Weights of a small transformer language model: 9 layers, 13055 steps.
MLP neurons of a small language model. Each row is named by its layer, matrix (up: input weights; down: output weights) and neuron, and shows model dimensions 192-447. Each number is 128 + 32 x the weight over its row's rms, rounded and kept within 0 to 255. Numbers have three digits each.
After each neuron's rows, "fires after" lists the tokens most often just before its 100 highest values on Wikipedia text that the model never trained on.

L2.up165:135130183129142098132122172137171125159164084144107143111090088174126096116087151121167121126116112093129097123109162092091129062109143138145112183119087134118111093064149147127126111168138078133165102125195114113141110133136111166108100103094142158102117110113069138058178107115093072118111175158091114102141149083158115098190103155171115136184169108089131097177159167097078146152169119149095108111094195119101109103129123124149085097165072174138109150166094112131157092105143162131119196144136119137160095103138117231085130100146130071060107151145142157179136136090119102091151162199171160147134179086097108111124075062120177098178128167113108105137110101117100043109097111083098087133143054167103084133109056123103123186167164097105055127091188061099126147074099139
L2.down165:146112143052090073126161135078135161141154129135120113087148087124137109081143100082061153084118200145121184120140090116122091176091139141059084110118102088105118156074087102100140167163091109150068117101148124099151087127146095077132105083185144104189134081131110125139143068130102128115127140076170157103137165141137123140126174155154167144092129118122111088095125064142159174155095155145128144086174128121114131132168124071147160149105115119129070172134164195119127113113081187135045096127151164149146116153048118144102095146099115104078128166115190150135103090167064099118148198158143100173136160152116146152106122192111140072115161154071148147083116138184156146071142125136115107081149144112061153145134136125134106157136156144210098087134139152087106132123157101
fires after: " the", " a", " his", "'s", " its", "The"

L5.up448:158093094099134092135101139119066091162169173144089104113123071134070180077114139085062057127121079083107147172086090167119132165121150125123142112082129139176124123084081122133131081094122100092124173162168162147154118109171165181111104143147162134118118145132159108135070133148224175204119150132104089158202127145098104168116151155123092131100126191136103143102054161175055170098092153151116146153048117105137111080146125134134183189079100135089141114074133093119090148161102031095117058177107087091091175142133085097095151108101102112128106141160084108142167141104142162082168118089152180089151166112130099097159161095135113060178126078165172102131142120178129177123194162123133093139156114226154141112133095181095068102129176165142136172148104179135161149120139124
L5.down448:117200106109084181112097118196160116175155141090154105125110086105150118101093129087133131187162140076031159099139099145122080204170148133184042158129113097145139115147094154120172064158133080153103159066127214074128148112105131116125127119087126113138184111067105125059137118149096158124066147098175128135117148177110131092143128092123058114084144112155137058131141160080194121099156146056117116155126059096177135121091104200123116142072136131151077111106157153135141151130091140168145103127086143124094121130197164148149149094151144093113143083142074164109105100142109160147157106164114150112189171126115104126134162123175140098129169109133127137096087144101042130160119167145096063119137115165151080085213143165173062175090109136130115150132145160224147109092126114
fires after: "8", "6", "4", "7", " ", "5"

L2.up1678:103134165090145076183099100141087101095091110083089102089148102153170130131189159130117115147184128092084112157153148153116065101089164150121132219140072087148106161102174128079115128140101091162097134127132073038136189149109149180165148130111110108108063103116102130181178114120064156094150173143128143068179072165092149153147129134151152128115102148174155156149166080170157124181127079095140165068170136158176182118113117146160173163132080173118176098072150129130159140148150088136148146157114130167146164136079094084175132126152141158148097173157109114176129140097048098095106158171145114127058183184127114122085160094167124143123094117126112095129118117188137123139112072110150112120136158157186202112104201082138116102164146137110114141172070133140180051116128139
L2.down1678:089101156112123151112177054082127130156146103116068098117163108128145057184114076134144080190174101149070107092151086160144162134118195120127088126141113093195147149133048149101108134147124110065117125104120103167153171142144112159156143146086133074137138152151125147168171152118135126166148063123145097154159082138144082128142133143161106154130171112119102129082109130118085195104192140173205171121142132085133103107083114107086118092114129167125187126118115103096121142151059191101110106079118173125101132127143156067089137137124126148119099117068113125060086075049105072116125100083116091146084154115179095120119136111132188082118195071104121085125135107104088090148131127149102075117131146108095158115051122115139138155188106109123135138112088169116115139147165156
fires after: " as", " the", " As", " was"

L5.up1558:174152184190163088158096074147195113106152125101105107141097091165123175183169085155099143164106101156094080143073136067101157065113097188113177068102088143164126156212127119186163093184119052168119119145058101080126108156152149102146167099143178109175118129120057142136143065179125117141099089089175126121200094113128134113111104148181125097209089144185115163103128124084134098122138094137123130163090152122138080135121141129146124115177109066136125103106109113164109121135088168115120151155106146113079141110068138088108165151182165117094143150096136137154147119141124151116090138125174157093156126148215061106136164097110124144097093120152182128172155123137051209111157187131135133112103110125138140045058126119111153168130121116155154144102084158174108117174136126
L5.down1558:142157100117127110079127095141138105115105112141090126135112068075106112152154136150109080168090122079127112136125162130139077090064119064072127144120148147153143135164131079080130052120129188139119146172168138078137162122092141134142105148150112140073148128170117189105118096166138105108124110070157181162137154152177198128112137162165115122144114180164110136094164053106157101068089160106125145179188088096082135133148156137106142155119149138125125135133092139105092103121086141115083160178124165141114126078104123116056137110159115032097119093101134115187175131060106146074124096123153170192188202068161182098184149119114103140132082141133196099133129117110131119105130209138135088157104115208150173123143181198087153087136118149092133130135112178136135118092172166
fires after: "0", "1", " ", "2", "9", "On"

L2.up414:130126070053098094143143077151127150078131105123085174082106082134189135080161118107153198100104138088164164185131163107125110066122136121139184181123118117042189121158173153124110120137195174131133131097161165090091170120165186083124150093129139178112130113077082123099108108166184161101172100081084154096100104102167132067131106182122102098087178087127152138092163139143054166177096183084098167177128148179159145100082106130175112143103178075144151077097097124120114121159115172097118117158092090102149142083166074165149126131118175101133086121124132120110122130161128175156144149130130074150118059044144178150129178106140182095086111117112135095189124135130111166152110133151083098180127164162147122115131072099121098135136053128111162155153151187134057144122185155
L2.down414:188164063118107092159125131111106117146151103166109105189125104124140182155075085171172158115211100110099121122135093135122085130157142110116086096183169103099106111154056160155111086136137081116172154073113102124090118174183146044056149174125119136122099121106148181140084124160188146111140145161156086080085076183130138135076090168109132137149135143154142145164177144157203126087121140149137065144112092156123161095145156076160108103083146061154096123152153149161159131108101197168189138135085125112095175070134118136116137117050158128125119127151100105142173164125132201188132139106129135235088121106177160102112175102149128095121169161107064157093107150132162116081091133102126114109158106114138062096148049187125174152107115105133151145102136091112103123084139056
fires after: " |", " M", " H", " G", " K"

L2.up1269:193138086083092157089106070126087133089106150132121099151107111149142140131140119161147118145066168186151163161138126076081109118159112173126132118198113155168055112110188107133146114098094168164101132143100170092165145130160170170105142091103132115146109167080105129175186086069137107125152156108098101099088133131114092118173118130113096123176138151167161117188132124135189157161167138081095144086097123160153178145142099136122122168115173099118115135104170100097112109138062044147125085121109159138140119148134126149143157190137143095082098114190139133145164115134173115135183123140146105120034104184132128167169113135133117106092160175131122098146104151141094104176112214154129124062140121112151122214096203162080098127186178098135078091107135121161125161142177153
L2.down1269:137113112139117167179075109134141158162139162109139102167167116171116098082132102088134127119115139139138147146120142183104154130176160116157134105227112159146122086133140131149139103105208184026097145111103168093180093082083091146149145117110142100160086109161124096107112138140088147115158164132099075173111137110104093123121098134106151141143130178158150075150155129143145141136147174044073146088164183130152093179141129097168131101160062085142090153098175102105175072142124107192169087132159105119105145156131135193165132109106130044148106075165155209106143158133141162143147120243148147096108107129108105132147091154074129128122126163121194121088102167129108143163172128137143098079087118127103144129132210136050152167124094119108110136113084151105132105171144128
fires after: "-", ".", " Val", " s", "h", " S"

L2.up207:101144150132128126175093118172068117063141159125084169150058160139113124068120080113136153139135115181105133185126129185130165067136182118168140166161166114156174208132106080087149110057071123141121099133125134140094141090063122147093119123132111109157122093115137179114126117146127116140078159117128118090116116107114194071132112131111114100186121165115053113124132093087153115166097117111164143156092106120117141139097111102129088071126123172149105135160163062108096110082156119209126131092118104141143162132117144078129138132150160160119172131104116156079088141141102078170115058086104144114106124169158132134169142075153110112139164101109070131089121135067091120091093071137118165141147153115050120112185098119153154134132137083182073108102160104097127100150073127
L2.down207:143099200111119156121143177163137121124087144128087132131111141166112119151152086145114113119162158088114112166121116129160083144124152114123128101114189115189081135088162116135115129099078171185145155123071142129100084085084124142083106130173102102187157102178163148110099072131111130081148175143154112141167082087140151119134105071148150149125106146130102104144166099125124114140079176095120149094089192136098178139133122112158033173174134124149105153165198102119140139083152142183157118111153134116125132152112175148171117107137093077125100102181100155088099144211138053081115137119121113122152112081218124156124199108141102171126123106091108125088082198120178093085102124148098120101112119126101131122075122160156148130150138113138101115123097156100115063146111090
fires after: "0", ".", "6", "2", "5"

L5.up1604:127141078139164170051099115193123122111113077126187118141124160121149141117136100081162124163086107133070191084190073151061114095205154123130124115082098104126127194157098125149123160078080146177080134128150136108181157164163119087156095081133179107189145134158202115142128122141146107125165110130099147117086118134095112177102151074129080127190129122051171113132082123105102128141153134092130165157102199135130134139165131079103125133142132060112090138123113115160132061152102115131127145156115096189162135136134163084028119145124067111150114126123149120127131165116137130094120177197126121126146144100120146039171144142092136153129115181186169151149145124144117107211141118163116140097178125122166131129152104110082143161132136094111152127113144154140123109118112154
L5.down1604:184138125124178128129078127126115077128112111126108093104117144189120114099153129171153054153186185110119115106149116169079092163145173196114130167142154145123179115075129122083138141101098100140171106114117073059094165130117114123121121065151122163125160149127173100104141109113118130145200156153186090135139097077116062108108148131058119138128172101114185132177136150159123126131125143102151136150140141158039127150156145195116149091151045132142155190117129172147135163165131171099114084090083159151157168092090122120114129110120147171173101050180175146129085115150104137116140170090129152186140099105113179142063129148109126191094129123125107120138112174159129137185146072143128132122078123157084099121151154080106114165042146104111171096180156120132098022169164151
fires after: ",", ".", ";"

L2.up1524:135126117118091110098119137102121144135143116122128178134122075107087194072134156138092183135155127132087109108209083149111187119116124148190123112114143165093122143105070154149170190109091122144128126122108140167132083132108166154084133165091121127144123105096143091080149111149143150113086164106152105135139176214116123121095061179062078105157062187092114124164078145072154165115123102043146178202128166112149095129130077131125129145111171079154157019114155096053118117115186168125144112115090130102136145098079099108065115081116074093099128158215123089112123146127136100177105105074122179118123107122123136126092123132136152110088098109112126125132149115092102089097106104153112127138142044126095095128155145108113137164167200106082094079167118133109124093121112110
L2.down1524:119140131193146110124107154186116095154047149151117099107190096159178112059167153128133100138159159141096188137148120133131112144152111141140147129114165097132183094104063108139118148124101123140151097140120164113122116137099111126150153140108186110135180201114138175092147133130166044135146138119158135121104086087141127126129141135161074113100097146078123071154124145147154139099117086061155144109101190062130154109099116094149157042090218137135065101142126142131166163109101132132118081112209147150082105119106159104136095159198107099122084090168076142053079113094151110162154088135098153150073122165153102136153113125165131092129161152107139092106103165140083104074067138155184130147152094157118100097158164116085160154162175051166081130070142122111161098114096117
fires after: "1", "0", ",", "2", "3", "7"

L2.up471:081123152163139126153132163117143110129150164107055168120131088085095109129148118071160114167107141113067131161141117144126125120174109072143126149134058107142197112124143126101135159149127125128133167133126177105118145108129133164145084154128118150098129090145135124124165123072142157170092110105110150060136148150140096107129149096141145114182156139114093206095131122130158163153132103123066112137138138152144130171182086140085182123171129116145135097071081177211162096082091124132092163151180152193108129075177113108140145116129139085161145112115104104138123151130136136133127128123081158105122194167161125161146152118154138181133126162141148064148141145150149126163138181120089184196079103144077131142094169128148113145165033110087087178155130110165165133152147158
L2.down471:170128084087119097169165140071130096125112245178084110082186145145109174120069121062126094086122133132216096171090076125129123060113152133127139144112147117076156164113071115177120130052176090113096113105122132112159074138114123140178142058163133059160137099154165124138127139167124113154149100152200125055141139158166173164092139118170113176202107085147120062156124137153092137160105090117184094096131127114135146125154117130091147131139113095110158091138101110106143122112115136082117207077094175095090107172122154112147127138041093090094154102141119191120121146078141140182119171121132138095072109168113066150148143220153144071107138082117104152121145135129143139119096096183150097112143094115114165110148124139097129120098077139077140097101087107155137125124115092
fires after: " is", ",", " was", " one", " the"

L5.up484:103156170101164182067171118117182124118082156161076165137173103141126149122157099096140047190142113173184089119058126172145130083114104111107083129104122085175174163095112075123125149171137141127124123164119183090138174205145126165124091135157152120099068132201079126114104117141210172099138145083088157068137114121141142107068150098088100095136092091094097120103111085123126207188150152117147164173158214186094167129150135092096104126125154101127114108117131127105103102105106156171161151160118086187119121143203150078134105094143076127140166084096128104186130179084103132155132105108149176113107092137110126110122142172122108153101148127145132062157127072107113094160119099122116114114084162103189102116130040143106112109094131080137139131164146154202082107141119113
L5.down484:095088086149105186160147113182183110156160120111135104105097146059152107113109135046125073118095117097085123158147134099127115179176129145128099136172135150169078054164091107146135105075102076101106132158133113123120178114095155094153145106134120143127189114133167049101167130154142102133105155128094088147105158128073159105229150212080094166159125192131119103103150129137122112077102111141132098096108082084099123090129187116117132108137104190068098131106097147108155087134139108105148102137137148169121135074087093098097099138071130110115152155121095131137138107157096137128102139102125164057121108147084116150078151133132175090091115191123075143158090121127104149065185135146142118143113109133078112105132165101092140137128136177136142134119152082149181104116092155
fires after: " ", ".", "4", "8", ",", "6"

L5.up1371:109098161165092132146038106221128107153129138138153116174119144144120123075176134060108134078165156059143180119105084157116110119169078144150118175122133080148132081143119170137146171138138124099114144187125174172153122124113116166178134158107115143120165104150115173101088088129125110102137145148090123166103167163168119093108163141125061185157117162088132110120103174132087094183118148149175122167096158120157126055138118072132113095182085105148135148119119120119127124128143082167161093178126169117139107092114093144128103117153090131103091168109138128072120085108164153113129158091083097122089161170117094163151053118150149125124090154159136126102142090103154095150197058132117140092098102137150149145113146133102139143144119114173135104139140187156158116123170141
L5.down1371:104085165115155179163156161116077119083113143120120158062123085105140148099156050154078134076183106135140117141129131184153168092167059080139139096178146102134119107125102154135130119114106110124105145178146137106122118131101126157161132107126150092133149112115068183155128144168089117154127183110179108151084126101108133134111130113112099221147190131114151088153111131142181117113166182130117193156160118103088150131114135169091164109094132180150118111179112183110104118105191101123115133218182143080105106102119200155176161100130131192171120103154131169100117130143101134099157114074103151105118110123193156112129117101075159155100113139147106175158086110085146051170087147196154047107149165086116126149126109081128162112193106098153126107088143167104112088098091110
fires after: ".", " ", "1"

L2.up108:131082127176128135172148100217113158133152137079161074131104105119139148094108090089060079117106140150045092099208116151144157164143131145148150152147125143240171145172151118141124100098137132137157124098107154100157133076202139159069151047080134117103114095086136135128130159119105190137120123126077145119109174157138108114100098105147148148140113148207151129095128085083083133157055110189093143094084124092117110139082145083193095144131088137080148137153197146148128146145134221158071143108089154067157120079151096155117084136089091122110195158185143125104108156146125150160157131137122126101119126123109164150101120139185097057112152166166162102085152115175165116154144146092118131122159121153081084140170103145149113115150096125070156163140144206058106120117137134
L2.down108:120105172096051113094097089112167141158129133123120120113139078155135106124181098141059085101105142084109122170144139096124122164078124158140166157145085084168135099084092141170114132154159137119158099189161115183085110094104131091079124140125108138109161099188120105132146159129091106184149095155166171149126101123104186142124183169151167111119108083204120149134122086126128100166062095154107159153132147160142108129056188092138082133188136100147165118075070084122106141155110151133152139150147197109137107134149144123147139121127049138139153111150149095097083140116152140188174121123060167200157097099090081080170151137164102136159078104047107122143120161149185101165146100122161124062117122127106128092088123110107124135131134128137095119089098144097168145106102145
fires after: " in", " of", "′", " across", ",", " the"

L2.up1095:126167140095101186158112090135162148119113167115155146160128162147131109074124132075153119154104187203116142181063153078142136150120160140164168136114087088097169136192169054140154092084127112197128162085167118154081146197107166131149172078147095061139125132081158151173110099108156171106144125101102127104098103129095144134180107036140105124122179075147115116150104098166083104132088197165129126103145086119116094099169106096170061109060134183099130056119129065165149145143157061157101105140127147120173173147150078107068106093165158115141048138156121176116143162145130128122148141163104114130084177087190151155191085135158216147161184089157105120158137093147140190131127171118150168145144115120150147177134071135100093177165136129108105178162147117117101123141101117
L2.down1095:115132164142188153148074134135146152108107148097141138155106117115104143129105122183165132141096119180136128097182095111110142102150098129156197186057161095176120108112112106158133176131128175121165129096152150155136098121123180151089083114110151145155103161094163175066157155178079054137113192153070127130121143175136158130149097139075108152110124066077106119141128064083061149048166121162146090134151100113105143138164160086120112135132153131144118089144067141122065087108101131120140194093118169147114183101138170075138137092125204133105184098086148117166144135104064139187200108149149112139153095129146114064130137132138143151112160209167086121075105133143082107091146198118132146096134181101075128149159135156113126085135126143077129098091075194132162138136151181
fires after: " the", " |\n", "'s", " an", " |"

L5.up186:102122109157198143127126147152181089139145179154096158147147149048131129080125101127102150077121175152082102126117098140109109103176184138160126175127085133111159121139151158115158111146133178119170147119120128142193155114140154105092115100072209105031140117092143099086125118173150139109104109147081073104117175149102128098124063222144136096120153155147072095134125086109142125154154146109145088112114100129178082166147120095149129169070099165069111188085152107096135119128171157155147177168120142207138128135092087127142115150170073110157089157151152137058160090068165159119102146186105094128060189136118122160078135124168138191065085183136175077114104141105118079143154117101129100132162114139099141220122121098153144098129115118108126106160149161158065168121143126
L5.down186:170133169103176095136106108031078067098135122125122153145119111124126141192142177100151090154160136098166132150105065141141139132105180143094142133148110149123093111141129100157138088149125130189092098147088175072133083149065121140145079129159077165162076085112116106147160138156114050165172140090200161186142157116173115114103145180082102149075121097141143145167135098172145175139141113155065168164129157166154174115128186144107112116122111097144098112158176080158146151084132147092183154132151153140176089127123148137123160159177182172063089125140100178119152135128100087089125155183112161111091157158169132142124051068085093153155128145180081174145188141119112134162111093081096105144110148159143156159167138151168166150105075112102130111105102146053150091153166161
fires after: " was", " were", " is", " had", " been"

L2.up164:119175121075083119116143107098170135077151084119124103130189142078133108081115096105128075138171140130067145085093171166101106144154168193173122129135121108226140145149149138130088148112173044101148094143134149183110105131147142130204134180125114145110125182150086120172135082140183140129164185138142145130199154116193153163154168127157158145120185117096126163133128148133149151138120176122121110119147138117116125119110108143134090144126132110166099133125152102111087142091167097145154137154092144124135121127181095129099121172084172156113101161107149185139092122181077083097145113116115141097083093134160151069168161101086197073142116127132115091134110167146103129201162144131131101139111112143134190113112115173152156134107172152129119112147143094148163125122111086
L2.down164:127104128158160123121144091108159132068088109058139107136126042106110139157105061131068046096135121098145076108121092153176147128146127134116153069111175137157128151172165188143147137115106181159208145244121070165153134106159148078123141147116163105120074139135113143106142105145156127163076134109131121092170178147177157012117091114122136135124126126127116155192148148098129165098084135124074100103070125123090123115067135120173107147151146117140083142140121131190036158194147115112149150069119129120150073118175129137147128124104138069141146120123113157084094113174164118085118128104135150114059126135076131146140173135121140125159137123102075133072223142164110147100114175142155141160164162104130136094061136139068149075112092137133136132137171162137165076149094100
fires after: " ", "2", "1", "9", "0", "4"

L2.up1017:167102087085151076094164072121124155164093121148146126122167094159140047077099131136100105112141097127151127147101108175138113095131146123188169140062147087185143158141135152114069085143146123093095112137127152123096089057182145156141084169157124122141159141133115112132104126036117112112111130068064121149139144171083171122187144178158130112106103174116082159122163172140137131147083174129132160087116132121138112144119159172136121181129169121109091111092149167106072135137102084125130091153150121112105160108148119087067127168094088112076202115147135095194183163084139103126104147127124169118095109132152122155126146120080121128179117139109158161186139168108138066149134131135134154093080113132115148113109149163114121174131135093085109051161125108163143175144147177
L2.down1017:142103110145109093172145137155110090156176178075110146166121098134146119072136120174091162097141134171116121111172074187153124101101109144128142171193130199142124095127145143112080141134113139161182134146139141139071139143143132137108120113138171117135125144154119147170184094133104125146165145119085159114138131121134126057104125167162140131112118157188156111192179188155096111191128128110116137165138139109109101116090140174128170147142045098113120128116130094103106154140070124120172099167157072108103135093159137139100124104119138144054181135119119144121151113134190153147148157090166119143115167086119131144150103152110097104148124101072134128059129156090119075151119173184126189082112156100111148180192132094115106115104139117152150085138160068175038150128123143
fires after: "1", "9", " ", "8", "2"

L5.up1723:114153142172082117160177131152118063120179138100090124136128132112120180137097122193142124138148069129096135173157145168167117089121107125124185108094138091049161098112179148134078143152094080125115151087099132111176110113128129154157153160144115182126122130090077132116137112133212141116154148141130122145131172030155114063080078115169135111150133124097111155157119122127130166100145133072137102100126104145068104170114167085121107174172110099134147106076162141123091130154130069084105054099157152036125122119199095142164220111171124146121080110127147130121129147109152168131023150144148098096128118123099152101108156130100163149161100083121148128170151113126094155108087149117081153129137121134098144123068100188132151172144126109090153092089134204158162138108144137
L5.down1723:141157150122075124170144158185097109197136154141158125134109125104162076145122103149145150079115126131159165141150150104119155098124140136137105156114124143154145162112075174176081089168122122064089145137157176128158153107089112117178152142179109160122101125127123107105111135124106096148139165069090100126136116146147094154170122152115097076102118165107077098154106092150140195091128109144127138115150152141102098127102106108122099080157086083173079132157161145118116135154133167152156132148119187112102095079106104162120109138101135119131097102151172129114164084121161174142190133131104084133138141122146177103126068086142093168159114121162126154138155120158102087139128128124105158159174147167150079141119070148111172133127085176084165155120131200088187083093121159
fires after: " ", " |"

L5.up1692:099157135148169141126087169130104155120156128155093120131136092077180111141113146125163099108104178161129105108145150140143157174126066203134133100127124116091157112154110115102127147068149083129106145118123115124111088147158124059125142136121118105078172141138207201087127078153133099128122140099160103099136123120137085080159097176107142089161114132086134123083130108133090140133134117117138081101140168120121124097092058101147100156212199117128092133086111131117102113147095130065108137144156080133153089089163100101101174097109137147141110128109092147119130132136100065154095103196129159065117155136192128104102092148107128145125150094161143106139215187143125117208137115111136199105156143160107172155124148042114166127107120177112123118093135175124179118086105120
L5.down1692:132112122102133119169145092128101138176149095137102097092160140135121184108160112137137120125109142119078140106141092092124132105155144156166074140126126098199128136210112160153138107134150201134137095094095121119134148121085114119102127147130165155159098123103142144101136069146077153120060136118085111109104137108101137117123234124146091151131102107093113127152160163138137064109174134123096127135109124138129130180068144147177087103150102128120092109179130105205152137132140165120165130113165084133140125068143082109110150058121126099089079162085121116117103106121074182089148153106075104149125054119159164105102139121132155148126092106134116179099150164069073092157099136127165108104172168137137110190120140122161163157191147129150149140055128087110078183141186108
fires after: " ", "1"

L5.up1313:078080181159080143141113142145116140110111121100148173193119082162100104126095110093097156152193142103131103148096097157086174080128173079183077156174187151113072141100132169177140134113106141146105088104131164189165158144130113127147092137125091094148140141092180113067062183151096127068095161072132157095124151082094176119110104081075113120124084123139114115131131080143081126151138133154110198133083105144130145167093118057117113087074134134109120089130148127112147147202110134179142104137090129083135151079157160109083136121149124113107108141195112104084127172165116094132111098110152173145066120107168072110091095123174106080102172175163161157136207149111141052102101089159097132204137182132090132135092125110103157108111113085109054113119119083154143108081098133
L5.down1313:096135185155134081151112156234162165113100068142119091138127075123163119143110062113097142103120157110162123110118090099172114146118127146082099123097143168163103168134099148160155164111052139172105123116128130179106195163113177140139160175110123089132176110145202163093170121131161179106181153177167195129192113141114121072097151136128112136125126191120151140155105128146097125143149150105134126084126162107126123104156093113143111140108202123191168149098121092164140101125104200102108098109128119119102068113107173146148136113200092138149085112140131128102128126160091074097109167075102158150038194134157122183158181117098110147111137172097124131103105084164156071146058111120157107122124117165103159129115158086127164150094139091138126113129094109127134104129123079
fires after: " ", "1", ".", "2", " $", "4"

L2.up552:120144095136132099122134154122101087090191073140085073079120110105108175160145117203184095097063135095127133149196113162065101197073114147118138096145140163104143109142127213112186131202093121173114122129116097147151114103097088119102146118159111141096157170165121125070093136157110115104127172119096152107143090118101131085116094134121103101110161120192142100119145162093186201086135118136078089103109165177130135103156100157123140141148122097098142122189166143090136142157142127139121186108135103107140103117162138137116169116145129093117111155120133107115136070150177106100116148174114075103153152092101141122140140109090082141146111166096158163173152116053082079119102163154142067093091111091121103107132105153136107226131149145119150140167087118096097116095153151
L2.down552:129153150139135114136155059109151139118164170139132086105145164154134120206188174160109163105122116119118140107094095174118114196151093117073162152107110145131173167068185112179170135144112127178125157078102184102159067145096105087159121135101107133134120120172128100158129105202162085175148042109118069121088099119129144099160160133168154101122115147099078125134156151097174139139145138132184131095171173100127090134161142164128197069120170114104082109129104104125179119154144118180081150143110123206171069144104097116141160148135123078167108144085103135111184137117172162171079214153112151138160106157130126104121158125186121157189187110132109165107113088122128106105109128140152117161115141075140104108111083080099134129140181126141145118114111149171136087090102079
fires after: " ", " |", "1", "|"

L2.up683:089187168107160151156132141146154171089099057125129171139149146095113134129124131166121126082098092149153099062133154110086139146089091078137100091103176162155168168148116127145151122124106080141111196190185119154119149140069118091099141092187139148124161130170144145177131140161152086121118125129168105111152132145093127168186093120133131175105119132129148018089143131104166109054097072161121144115076062111124196168079113119138121190140135123137070102153112136155138177166154118133119069139090151117168105172130093129160160125118159155073161118123088128147110125118145069126100142134110093164095139132151111094212156136130168102186081137122149108201085146049084109108070083162120140160170088165124122121122159153088147171105115115171088125106126103111070071142139150
L2.down683:126146184146167118130195149090100106147116104174117133132083097129147100131107109122118102142131130140104081146115111158101117109156139069159110088084106108135138128116181184128151198115090098157129097124140099158120076151154137123155057165088179068132113118146113100117115138142065118199108094149111108106138120128131139093037145071146148114085122144109162095141137114208117089116131100109154124139115108188127085201135135162102079152116154112124159120118115138143150214146155125166136105157105152167110128142173195168161142167083123143155089157114156086144130096141089091093143129126081128091097151185132140141177111130127134073082095211113071146141163164134118167178097115136076109144175163156127112149101179135068158142224125052162079126107125120140104051156086128
fires after: " |", " ", " En", " and", "|"

L2.up1284:097147117087140092207122143148168108181078096077124135059119086121135122114112078124117117112171094126132092127153132152143081124142139131159137114098202119148145114122098140091083084155100149106160124155137135111117109160173121137150108185173129117104182135162074145120181151152122101140144183161101080166115175129190153169111119172108135132203135213108119123157103129143153146097140129077108093167210150135162134154121138149092195135133106143198109118121083078104152159151166093134123100124144138098137076125162125165137105107056133125127065150146117150164129118146160124064100108133089107075023189120097150153142121121138156082132107123085145122162105094137127132151155175115102131212149158160115090116139125119163170194146065094107130182141091111110105080164157109
L2.down1284:106128104109130148085083174114097085122133160068159163135067162110184125106107163143152109157161073150174145113177131092115068066161115172093137103099191112194138128071137147146116119143212099129160179123135066139132157156112112095139089172167100097058113140204133179140186149099134113075110142130143116135131131083137096114165147105177076152204099140141135176158085140075116176075117120116098176149155135104122143165126129146184116090090089118132101157084158136099211135161108083099130101151118146110160097114131138096093167149105102162087105140106095080130138133156097133162074142130111104088075050108133098163069136139155167085088150129119188119102101143166107121100126129127121141186203031172071116122094159147100150147159069109143081080130145091145088117092107114
fires after: " |", " on", " votes", " Turnout"

L2.up1428:114126134068084121099127124122144063065072198098174102083109182160134193120146106118191160107178140130159124128160205155133055154086131116151151167173075169152137178095118092098099079149087165121101119102178145135143140123157162100145169141133192093091116131169128124137134093195067149109074127073056148093146128073107131101191087076145139186051185177101129172069137113114172163118112180142129120101136178078138099091124117141106143150116131155122133083145133157096098145120100093063100088130060154125140122095161162185122142162099111171068163065143081125143187176124159129135136117100075071161110120162145154161081105158218148117168108167162126105174192129143164202104125104181111129115117139113104181099065110107073090164098084194144172145122140114161111164113146107
L2.down1428:135149107039173128108126107149089101130130146120081178122095165157122121188169134154111096105145105122117101097165061112161141157164097100129130149089113130152111118103126100074157103216133146199127140105138122094096114156137120201165122094091110093149159125152193104145068088178119113129110145126102143121136102197151129146151127143092121121081151114080017124077099090138145147135101142157090143076150162136144143139174095096135101109127154116161134098082102098120139086088128141108105142105151123108153098163107167143066157080103152192076136138179171104143128182104117088146138168146102178146112161158173121193149110148024107127082121098117102116146088043177158100138067116107094115109084191135139147146139141058132038131124141140115140141110108138105166116149153074
fires after: " the", " Al", " an", " al"

L2.up1352:096135135090108130152107175120140083112155120119084131167095126148084144100137147134147094099076099092129115126139162099136145144050112040124137176148162157123162131073156112083085081188129115091151124126138138103110131139118115173154073093173101167099160120068159148079151124156073088109143082160157146130132096113122136145115107037125099136142084119215145133189045152094067111064055097171127085154157130123148108129088060120174165183083069127150069141142181124104099116115140082124092148149135148112100142140091137116162119115100137146105125144148123128076115166123104111105151144124124100134129086108176148141161138112168136117154107136108144101139100149111162193112115079143068156084153106218065120081196155143061203133127110129127198137110120173109126131148169095
L2.down1352:117102128163143126092106078152175164145116144080097156106158158161082113103143098112134167135148111094115065139156138109122114114126142076156107140130104078154170071145217129125147120116135116133149151090120092105140096089107177163102134160149131167197152137127148104129093128078133116144102127131145119122186119177097175087116107186122136143100103096142166104183117138127122125128141161147131093177093109129097189123148116097200167152060147087156138076103149089104087167131136063150142123115174137120158090127159128104183083111080115132142162146090101141142147131167096126116175153076113152033121114091097108153092150140142103148135139159141151124038144108151132161121134182155153139181136172082152116123117132161074131089195164138107113104113119135180131205099161161
fires after: " ", " the"